config.yaml
n_layer: 8
n_kv_head: 2
norm_eps: 1e-06
positions: "rope"
parallel_block: false
init: "orth"
grad_clip: 2.0
batch_tokens: 262144
MLP neurons of a small language model. Each row is named by its layer, matrix (gate and up: input weights; down: output weights) and neuron, and shows model dimensions 32-127. Each number is 128 + 24 x the weight over its row's rms, rounded and kept within 0 to 255. Numbers have three digits each. A neuron's up and down rows have the sign that makes its largest values positive.
A block is one neuron, or neurons of one layer that tend to fire together. After each block is what it responds to, as a language model described it from the Wikipedia text at the highest values.

L3.gate2994:173128152112131109086118145121145139122118137094077138134117108095078119125142088157118148161087145151170149124132109133099092105117107146107100136156154098111126129142076110135133116116137107107152114104064112144110161155088109132082170137097147150115139115140124118162120162137141102123
L3.up2994:146153114137108109160114105115146121126114097139114095153161129117148185117111111089127121120113102119102088129135123156115103107103147101138151129079148092127078176165087125111110129139074107104128122129095173118138143105086147135148129113132113179137134108120134102129123158149082114150
L3.down2994:134153110147133127139080160121153087134149162075176131123096119173119118120112109092136111126120130131106118148095123101113119151110104122141152077100122138091092161095130132112125166131156113101073115160099111114179148115146131117125109132144149095169160102105132091123141123109113147130
Closing == or === marks ending Wikipedia section headings like History, Career, Plot; weaker on "and"/"or" ending lists.

L5.gate147:129100129132126121105143109113160160120152178110113126164142089054207124142151194080129144123166160115101074147118148109108132118110119130140188171142114145135098086101135151127125186086135160111149090159133115099109132124152144098099085135124154129130133136190130142139139149147152115135
L5.up147:106125171145123128163144126143122128098121135147148163109101123094147094146090082146169124145094121181099127136111081154102145171127109100170138154116111146155154120104142110108114134130122087164147120158114142135145130088137129129106113187126129132134116167145140167129102143145150120113
L5.down147:145154154144131093117121119124130157102143113114119133167138153127171146092117150121140119111155125109141161132126156164127092127160115105156115144129105130126132129118102140156113116112147146118143140114167154153112094134110145131138091115071160150086155149162069151115168098137118101090
L5.gate2420:128158124138113144153156148196194151149124098117127130094117103111173108155138105114124156141121136141135139169121120139103087145193136130122174105113121136128168102125100169174128112097121126126144128124129155114082171184120109127129110119145148119180158089150152138123120100108141127089
L5.up2420:134184120131149094174133144129156126102129120179145116159134100124109098136156119124113174109123110124144136110102114122137100151154102173191085137107127142152136117094096125152109125113122145160117083166130176153141155151133152090096134124119142115109099093094084106155142158117088140085
L5.down2420:156122137149157136118134132068146128097180180136101174184127133110106115081123180060133130149117107151091076112139140129166107095111157105102119108172101144136117085131153093125124113087118092135128115112136138168114112132112079131143039116079105137130172182152117135117126170148098094141
L5.gate2605:115155146105130069137155176125123146154123101131137126121130138118133120115161110130124152136129114154101132160151113143146113160149133131148163121149123166135122095121146161100129161128133160132132140124104173126122085063117136159109066105147122146141121103140131143107157162125099115097
L5.up2605:111124139121136184097120097121151174126119132094140144096159105161103140112105109098108103136145118128140153132151111143127116106149142133110094105179112142129110099138113144162100103142123173147160091118103139139128116116159135083105118140162093133100153129147129188092127133102166113059
L5.down2605:140166117105129123112097096119133100140155100089146143111146119113130153177137113102166177128114135107089128141153128110096127103117094098118163139102135129101128153142184117109171139154130087082079167082171088139137136104108139138189116190152141106135145106109137123139123153114127127179
L5.gate3144:134094138131135100122155113070144130104121141123089098163135142117124109152167116121153141117134138117102125162091142099131125123149107167170118141109129124122139133112092159101143107110113138085095157149106160143128115150129122099144133105147102146159153144121116123165146136130177116146
L5.up3144:149131094092128167128106117160144157110146124137131108169116119132121126067149163136147136114168113119109111109121158101097103116108121136124115118120083116117154127134112183133099146087166140146113115124116155156133127110161111107137107152156152114111129140172138085099126138091089092086
L5.down3144:115134112105120139108114108111116143128175136090151107191137156140131157128096146086151142142134173128111105137137146164120140192158143111140156119097142130111121143111146153162115123097128116114133109107125144131138116150123142173114117109116139122126125128157091112136091135132106101118
Plural suffix pieces (-s, -es, -ments, -ies) that finish a split common noun, often after "various" or "other": genres, fragments, libraries.

L3.gate1818:111119114136182130153105115149127083142120100130153075093157126137130164164146153071099156135166174102124124148121104115129090134089100101130114132112141164092092173088128110139078137161151130091100139159122120102128132117120093104140162140047128141153123087111103134106137159158129114098
L3.up1818:110147153157097117121125145142088120167121095118132083084093110188107147143135124121144149111128095093131127132152143105153117175140123126150169129154144085125128110141196083151174170163126093126154193117154158130098112143112064110118098131127138133131129137119126111112168142139109113139
L3.down1818:159129136153130100072119093178121123151129132164087105156130125114108099116128158126112086122113108118145099166148080094114185164136115118114149101106119071156129137129146137087124156122144080144139151117153168123098095130178112134140099111099136134182162125146129110137116134098161102156
Pipe or semicolon separators after a number mid-row in sports statistics tables, like "| 57 | 1 | 8 |" or "4; 4;"; occasionally prose words after "and" (his, their).

L5.gate239:143174104138131154163109148144150120123143135126110163149105134122117111110114148152117159146143144140174129073134099159111129138093144112156133136099131134135101163110119112123123127098127110114143127113066112099130180115133175156134174098084136139163081137121143140140150119080138142138
L5.up239:141098153128134150137121117156122161161105091150091144145217118094158167102135139088131116089160094103088136135120130109149158111138144120166147126096135090147133103125117124105130176173129091181122140131117173105142211111151146172120154165122104127166109114141152138100143145101077150112
L5.down239:157130112127056111150127095115135138110143142149106126135149131087145097138120148145130128124136155146130144142159149135144147121095112130156149112155119109111085122118091128143132126180142111117147083152130146137104151125147178140123172108141149195090119096068077133138129112141085151137
L5.gate371:147096144110138147131127130185129109088135125147112142169129109115152079112130129150139129142172097125127118113177065112128068154144140150103137197139160135145139126125096167131126118090115106118125137070073155093156119124136133121120155127148151133136144134142146141158089078107160130148
L5.up371:162148130108109149134130148118132136126133114102100146123114132121175136127111126168143104148095098106115059157136162127162072161065129171157137116150093112077131151136138173145130110124174117143137147124113103129165149115115119113122099122132153122159139110165147083170134164116099194171
L5.down371:078126095117141106136157116158111146160082135121096122103128132115115151113115119105145136145159093082130108112112153120163156135102150101170118089113098116143112116077105141122074153123127113143111123145092152160119147137138114133142148132151153140135113155133125135135098120100114165150
L5.gate442:154157077105162090091136083137133135150142132107133142166129121153162166109112152137113134164098120127154125101142112161112122120130103143102152146142150106173185130121123091144123134072142115174107122169135115108146115134149165177098155126150090158139118142105159140175112125154095115167
L5.up442:109128108113144103162113074148085108165100126150138148096139140125135125126187111135141135144134138124100064133130131106094133128086133127118141163113144125141124152104136119126102122155162114043150118116151146134117086126106106096125162104128146151133132145138134166096139108116089148141
L5.down442:156109117168167161135138146145129101115105117140139166132087139144115137128196155157181129102128180147135126118162111105142155169116104121159118075131130133159119133141144123122108087119119114136156137133152108136136125079131137135128119119102153152066125072150104149138096120116081122147
L5.gate2603:153129110119107114122138137126105100084136135088142150093100133081095134155129117113141103108157134136144121152157090126169112136130095100128137125132136123126100129138087107129099136129085123171135156104146150108112085154105107137149133118143081145143113149083096089118158163141085180159
L5.up2603:121187114151109142168129119117121115116141140114085152156136084116160181174162134175153093135107185144110118097110126133142109124110116123132101166099176111160101154125141152116119152152147160156083067123154105136149111099148152119169122123140158132137130100106128115135102144109133106113
L5.down2603:137092131147113090161140166102140105142099106148117100163122154105078160127114146097111097145105030113127128115162079135141077082103093185179053130127106108124112167155121095112131136120124133057143161116074126112110124166075142131096079110120116145135114134136118131107132169132161101146
Closing == or === markers and the line break ending wiki section headings, such as ===Albums===, ==Notable people==, == Gallery ==.

L4.gate351:074127144109135146121154115095134126176131136106123142140105120095157134111138162154123139135143156113099104124133138142114127151112092126128137136092121115149133130148134117141148114172129160138123128153113123194106094122183113139096120106150112124049105110110142096131135136110179128143
L4.up351:119119126133086078085142098080130123140132148167124137146145100114104111105191155101106097129105120179149126118104141096097087096116128072114125145114113137116156122137154121149152140107128145129140102155112110122111135156140147153148145081096102162128168113109160103202167111111125076063
L4.down351:114169143106076119145163103153134110091080099123158161133128143077086163174170106124108108150151073119137133122114065128145145113092116109126106128150133140104112132141114151096102086156160151112124119097146133136138100109146105141085138106156155149106132098158133147157126157170141149127
L4.gate794:138157133132107108099148117122165116101121113128141151095133121142143121141141133123099102147132136127112130199161134165160148116137120152133114130123169143133131126136137130127138150128165103135128121116143136087100107149093117136170124122121112128152133154112104133178176115102113144114
L4.up794:115156112127094124101142110156101141103143155163133114113105112175164109113129118179105115108111148169157128116147082146097140166209156113115096091168091136146115120121190178134168135134131176133135120078090116139134130105122148135143124146143145114130118146147148130146144097109160146079
L4.down794:098135145141151116185162129104156152093083123074105149116093135068114129120147167125159144160125104149165103143101147094152139090132086098154144132125147110154115131154136109142126117127093179125141109177137107093125174162134106117123118149138167154142129107152109149100129142159163050110
L4.gate1879:094171146104132122102133118142137116143161152177101115094078135139109106129143166106133145143113144119136154152096113123140139140125121137155083150184127155097123151128118135161138119141144129184118106093151172111144166111110134159144137164138077117153098139149116124183120123127136138126
L4.up1879:099143133139128197119148137148132133110120137098103108144153092145102147144122094106164124170137106165146094100066132117125113136163140096165167194138097138156130158149126144174122130119139150135143172170110120102143120108167135116129097138140118153132146167116138135157145131163100169137
L4.down1879:142135118151106165119150119079136104181118142103132139196104097106115102119149074123176134112143117119107126110131141142110121141103164165118120110111107144127131109123132116121109171166141118145091163144114129136110137145130146139100128108113160168144166155161116173148136130108123119147
L4.gate2652:134154161129107131134137145127129127115086086110120101128106134147094106128110124134151142101126094107128122100076110117098136147184130146104092144126153130101090142174125158122133102135133152149142122187090137101122151165150116110123104111148067125123105136139114122131097107118171098086
L4.up2652:147095084113131073146129177087103137112125166097093121135094149105162096143133124153130136143145105116114094191100122120118136121160112125116145093112120105123140122120091098125126130078097115122094182109098117143120155102130108147148084156141139139140117126113120164142172077112131117129
L4.down2652:125114145102104135166195146153146162122093137135091083149145121125140153193147152098143133152157099120139112152169171131135124146128151154128151137123157177127114123131148120100107125049146164108119117090077139137110132119136133106128102168150159132122155164134101095109169131147116098108
Plural noun endings and colons after a count or set word, where members are about to be listed, as in "two children:", "two entrances:", "options", "pairs".

L3.gate2898:105147124146146125150136145144101060141153117123101099108117114125152169146129137129023110117142140102117138143132129151131139106092119169121158166133156145136070140131148169152136108111152117132106127094146116082103173141088103142152158119118106122146112147126132151156139128115110110099
L3.up2898:142118131133099133156152160143114138130142141137174091114071098145107157105110161151134151127097145139137155165091162133099152119101140121093138113166157156136119136110087158136118122111115148118124158102150160120119147133142134128136105099184133129115128120111149119170120090094138121108
L3.down2898:099125096099095118131128110089130116150121114112149118126146114142127099092140116094152134116108060127124121177155120118158070155212086079101171123122131164103170131124127119121112132124125108128180115144128090159143096128157140146123085150090134122078173142134151097149165145174074115117
Final word-piece that completes an abstract or plural noun ending a phrase, often before of, commas or periods: desc-ent, divis-ions, categ-ories.

L4.gate2029:140149139122131130154140101174107158108096132109117165090126145097081118120156140180127114172121157157098150157147122141172170132103090107162151147146155122148098112122147126128180113122128124172093141142111136148155131123150127108126087116133127145091090120161120152146127107112095119129
L4.up2029:158145136131134122112166125129125119206117143082142126135102133111157149162126132120140117108109169153106169118153135157132092050139180139156161118140095134117130132147139109105140156080151151141100160120125146092129179093127124147096143156115107140204120130144111138174115081096119129116
L4.down2029:104129137121126108116134159147122150128149119129078127127087170107162137115135113139118117142101179111132105139175094135129124121128146101151125102090135199128156148108160102143126130114098155104160111089111182166144110133127164137131159138134122137124082121114112130206145112103129132127
L4.gate2065:122143148068121108111139163125133167101116139100173168125123113148148127096111177171085152096142127106097130163122144152135125126091139156108129169116170163153091096117130194114087110156119129133129136132101128117106166130140189130140111129128115091114134123101130167139107125148122141154
L4.up2065:178152148115121126112133139110141117127146161080142126141146131137140131139131123133150145146143105116152109165141143124106114093093184164112142150165103160131116119127164120138105086107143156117085122192118124171152173122140131127148147115137141132130143154115156128106152126139102176128
L4.down2065:149142111144132116111141165131116104120164131105113158147090113130138115136129098148117100124134111136134084125130150132120163093117080161144126114112104142097149114112132144123138109148106114143155116126088129140169124107097108142099176133116109136138099124143111104137139122120090113103
L4.gate2272:145168173135084143157120089128138093096122104155113097113059133115089118121135095155107094120095130123136135153126142100102107125096133122120172180123119130158126157128145171130135111110125136142136130089096133135112115175095148117129179087157116096113137158119141125135121109158134081124
L4.up2272:131109148126117147139135126175138151125066144137121114111109159189096120135124143135141140156048143117101114110120100127123138119167120146145115121111156148134142124115125108131158143096115114141113144108099177127092081113095190130124166114137117109139108135110126150139126101134126107119
L4.down2272:126124143119121132138163132156153187110166164159099137137058128108131130127134170121152133109115098174126120180140156132118113131137120115157145143177138120154120149139156106103128089140071117106117111152134136121074118131108142136166118142129153167140107143083139148128126165128118161158
L4.gate2328:125141111083149127146118143181121118142159099103127147123149130121113109103133123106133155126106090214115117135165174156143117077104113145112153148109141148114123130123116144153153146141109105143110117087155113163205112108196134096138138112131105108116143099143089139146081157118141142133
L4.up2328:117124155090127155129086084138132137163163154090109146083127113092117094112120150112157136109134138153141120143161108122119124117093132128109127105118147133127076139125107138128155164095108160163108111143128091129142127140127155093137124131151151173124125075119140121104138097138161127102
L4.down2328:156124131126147126140147164120146150142107127143135147125094051089128162157126153143129124119161105161094169099088168091119138130111153134133091149081136132107146122149133109122108140063157114115087128134138153116150139134146115112082107156158127133154113136127129120124132141079135113131
Closing == or === markup ending Wikipedia section headings, such as ==Career==, === Marriage ===, == Early life and education ==, just before the line break.

L5.gate191:114125114123172123127127134161131112104148119139151168115115091128102164125070093124108142177085106129117104124117128142119127110103147172096102132105109091119144130124167145143114103124132098129147089120114121123157141110119128124138141164146144120119131129069164185121099139103125138115
L5.up191:122093126119112114113109108128074136130131124116127105118124130153127150131101106119157081135123123173100105178145137103120149135126105157102138089111086145095136127106132086150131119154126116168117088116160137153104087127135161163126115163135140130167127136128135157135099152128085084128
L5.down191:108178122126125134128099155134137137079143157117139111150121138162112116138066116115112135145096090176103143092100123124148156123111118124143159108109144157135159163159150170119135152105146087146111122132147092158155109151124138145121103130126135134153132115134125115115114141124096107151
L5.gate354:122101118147130119160134110133064147127145110114097136138111106090143161104122089133128138125130121152128119126124152110115160120131120129146101094165094141127068081100133167141126134152104109168125163131127121131116081097129134118146108142141097164154158166104138144128129122144140087154
L5.up354:099142125084158150111124130154110132124134086141071091131162128111106100109125149139132116114102110132132133120127122119121087149142109145153110108082169173139136115144140145103110169119103129147119112128152126120109111150150129101137148098110140188126123135122137138120132167101099130151
L5.down354:130142104104104125123217111146124142056159116112125098129121116117155144106090150116157150121138151101102091120114126170141117136132139112127131127141129089130130139164114141121124114133108102122193129113168104155139108108139107113157141139122104145115128148137141167107092172150134141170
L5.gate2117:117122086204098092125155135120101128111131135128150147110123150154087121156129140157126143089146086163125134135142123081137170181118133125145121131124132109138146104140139142117135142131163191086113131155089166071120174155116106099131139105131139133111083127159153138138138151122185136132
L5.up2117:133139104162120129142145155126095150106172092117145127117158109121083140113129101090132125131120106098162123140153124107147123118151113131121094172109108114152107115104126149122111149150102130183127156189156166155163109094121154164143108121093162135066118155159129125154142096116081123164
L5.down2117:134132132141111138102083146105125089160105117105127171102117119161128120067099156140137130075115119113102116143075149110152135139102114101124123143131121111121107124163153107155090136164151145138100120126162126138180154139132123107153127096135167105121174131157117102136115164153139117131
L5.gate3175:142173097131161156163154090074155121125152146079134116114121126156103096148109135131148122093101120158100129181145139151126114103130099144126112114178112129147121148138157120114106101140116159103132099105118111141121142119116098099149139152132160129111117116113173123107143097132152119138
L5.up3175:114148101159146139151169169132138086086080128094118118146155105121116098177083172096108071077086138132125109158150146108126080133131107128158094168137128117127141092124116194155090145138104133123110134152127122080124119180130129148107114153127123117084157149095192111144118120086151109128
L5.down3175:110123132140140146156162100156128124098056153173104145165121147139149115125133159086124117106121095154158121123119126085117135101127145142157138141098172110143162108118131108093103118098141115194157099125131132057130126171136127130150147156102118112141137112122139142123147137062107093141
First word-piece of a surname or name part, usually a capital B, right after a first name in names, lists and tables: Jan Bols, Cordell Barker, Vanessa Ble.

L4.gate821:088122105099110140123127086131085110150121134114138123136125151116097149130115127121150098129128124106115125158152123125197190125107136119126132154148127146165138145126127103112141147133141090112112110121147175141148132155147161121055147125138148138102133167143124153145136170122090135131
L4.up821:137082121154133110147122077123125076112091147139172054129131159129097140129088104109148119144121120134102147173145117136129110129119161127063110148157119187138080129157078136100125136187103104117164071110112093135128133169099132123128149151117106143109139115151157198126123123104159143137
L4.down821:093132124149126147141158092143088167114101114105146159159152180117167143141142141129116158109142175141169086146098155104186169172111129123109142139112129167136140105160100140156145124119132142124151129112104156103102101101126148138147110123155121114130131093142096176147098129124162098115
L4.gate1293:121094097141111174144144148094139150131175108076091128069135111133110118146130124087156112148103115133146154130125115123078117138102131115142117097121143141078169109125115149121115118141116098124125134142107120143177190086126141155110172159144120122135131131099169173114129082124104147138
L4.up1293:130122092161105139125143148153109128157149085131149111126087129099156124129100084123145154160173128151140136100161136148140091136177153114136111133153115135152113149103123117060128090117156121180130064147130157090089141152125148125128145108089073106132121169135098107133140099098128162122
L4.down1293:123130087119179133141112069120145136099169117133181160106139138100133127118129103124113129149112072116160172139133093113164176170109108137151118117111126094107127066097127117133143152130140100140103140139117089128114135140121143149145132164149098150121119148134148070145105145152123149115
L4.gate1933:099102121132101118099135144144092083119148130116158114159164168146112103123094167152118115137113114119096117089129143125132151099130131150117092127156144110125123101135078131113123132112110114118159128156148105119131113124102151090126102117129139081130111101105157104172123146135125091152
L4.up1933:106096081149113120149085130091129135160116126127175117077183131115131102114139090166143117170137100120100120122161154137121138113126187095087082102120143135132185141123192106101106123166102098148167146131107107107174097159134177138075138124094069141122135143130165123111096136134113136112
L4.down1933:124100144168114079096084129157127129152137095119139130178112176127118117153109139091141122118132108131150138116140127128111151115114101098165130152161137178188117122104084125108156113100111152086181083100160104126110158129133158153139160094104153153152140112124132128124068157129108096123
L4.gate2560:114112072083182118123156154145100089130129135105149187087129114127121137137151111113107156142095096109090138116151161129148111132104167168127118138119120060113124154145144161124085189090136095120146125118109135090116134103175169142154134173113109138130146157128121137131149103110110127150
L4.up2560:175140142135114103133138124108136157120123101085149140128133183109088095138127093093160122170115112130076169162126181121134096117116174167158105130115140127109105104132139188076119134102084105125122094124146113159185074128155181124196169132101107143165157120146182126124100199112119119149
L4.down2560:137116117145146082137125158095097131114076124093131125103143149086126145128140126125142144128136084139084183148132172107118122124099154089147088140145108106108116151119163154083113169137131117139165064099103125105143097130119118143165156121109096133155135126144139140123150169134096148128
The first word-piece of a surname right after a given name, often a capital letter like B, G or Ro, as in Judith B(axter), Sergi B(ruguera), László Mo(holy-Nagy).

L3.gate2680:095136110129107134116193133124119157122102129105151124124152172145106125077126110114158135133099104166128098133135107128128132139122113108109112121131173144134123104138188110134185134147105123151147130136103120085105086126127124098142136104158159119135150111147113114128145103086120143087
L3.up2680:132132142161118143082135128177101112138144176140113076133112125128147161099068109097137141160125130117122092120179090171116107094133113105091111123115153134147137163091117141138111131112126107106110101141140136160137134114131170143170117112129081148136164157146109151177129168099098115131
L3.down2680:158145125100104121109169171103112136135057120122107158125120128097140146112143116159144121132145095111120128124134105104152094094114177113114137150119170121109103097175143086100150138107152173140148106125114158150167163144111119120124104124121098114115121112157164145116112138098128130113
Fires on two groups: first pieces of surnames after a first name (Chu W, Matt H, Felipe Al) and adverbs after is/was (often, commonly, not, still).

L5.gate1093:125113121124124187108146113171150124141134134128127130072155117095164114139150165137075095114099131104144122099167176121125138105137128137105152128159133112164138108100168058087149158145143114179146110126114154136116109165145111120146124137132148140165119121118146162146150118148148116128
L5.up1093:112101122113127150102146128146130182200133130090163088112118163155091078118139149122108091118100111138138154110085163098183137194111122092128130119133156132120153154118114114129090117142116118083108148103107133123056076120127147142116136117107125113137116096095132126158160116153105191085
L5.down1093:118114164129133146159100100177103126140178127131107117129110137117088106126142160179125103141075117161122086090146163135133136125139121101118094102132103128149111145129130115105122128137156162128136152143088160147111150146141135136114142143131117135138130094161138166119133066116103132136
L5.gate2120:090100134088122160130127117192153139067140105148099126104142163112143158113136175132113146155137119140157145150134146104136154142144118112118128094134153153135167162128104125146152113144124104130137135122124125121120171091126106119152134108110121111126135129135141174161111119084110109111
L5.up2120:164122104153126115130095168137135186123137148148107099092104097149121121111133159111098146103150114108070127127079107084124132108113173132168119141109093109142149117146097109116132145072160136117121167105094184160112105119081112128144111122093119164162146101100148090142167147124125112152
L5.down2120:118121145132125132112113133143208123065122083141077136124139117163121151122149155148121158146118152137170118126120119139159127130127111110152107154128174161101119158165169113118136130129113129144186097134100105117116097153104087127156160140099102093133121125127128071136141139163133118104
L5.gate2204:133134162116136108141110151120125093130084127139127095129181153112170166129148133135124140142152187118120135085087099089130102113143106143146165125105141123171154153125112126111156111141081172108103121116127168146156091125111157136185168123097149152147135093121137146137126149189130116127
L5.up2204:101143137107160113118155126127107073128156121156134086135137109116093154160094139120115156147097155078138105187090082098099126124144108110117117130116116163086159150172126121152109090121111156118120116152137107145093071102116143134169147094168138152107139139124128150126123118128153125085
L5.down2204:101124132073115163129108148170095138133124168151151165150118129111119101145109125160110137137134082115180139082099075109144120126147167140120141105127126106139152129118132086110115107092102115101091116156106150108122151164106153133082136119173118162094161099118125107154129160153106149104
L5.gate2314:165187147122115148108109143182135097143128104137112133123117108086133165132138117147126139151070098140127153149157118134136112123158144126120107139104159143122191111145186116107078157086143149071129133101097197157130105139141135096109162133158086092117112136120140140122123079150136132081
L5.up2314:119113102108145129122164167106097123098121150100118126085115118140124131147155144136131116061167110120187110165116098120142127176123134144136127115124166147131130108131126128166130123127110124096106127115110159131158085130144157119152146158139099114088112133130104122181140123111112096111
L5.down2314:102138141148123089144102132148109085153151145138127114127123087135147103099130135120128120167131119160124129106194151120124118140154121141078116156124125122111157115131113120092146163171125109140086118144075144166125141151155112134150120132129102132154101109141116093156167106144071154121
Pipe separators, zeros and other small numbers deep inside rows of sports or statistics tables, such as a run of 0 | 0 | 0 in box scores or player stats.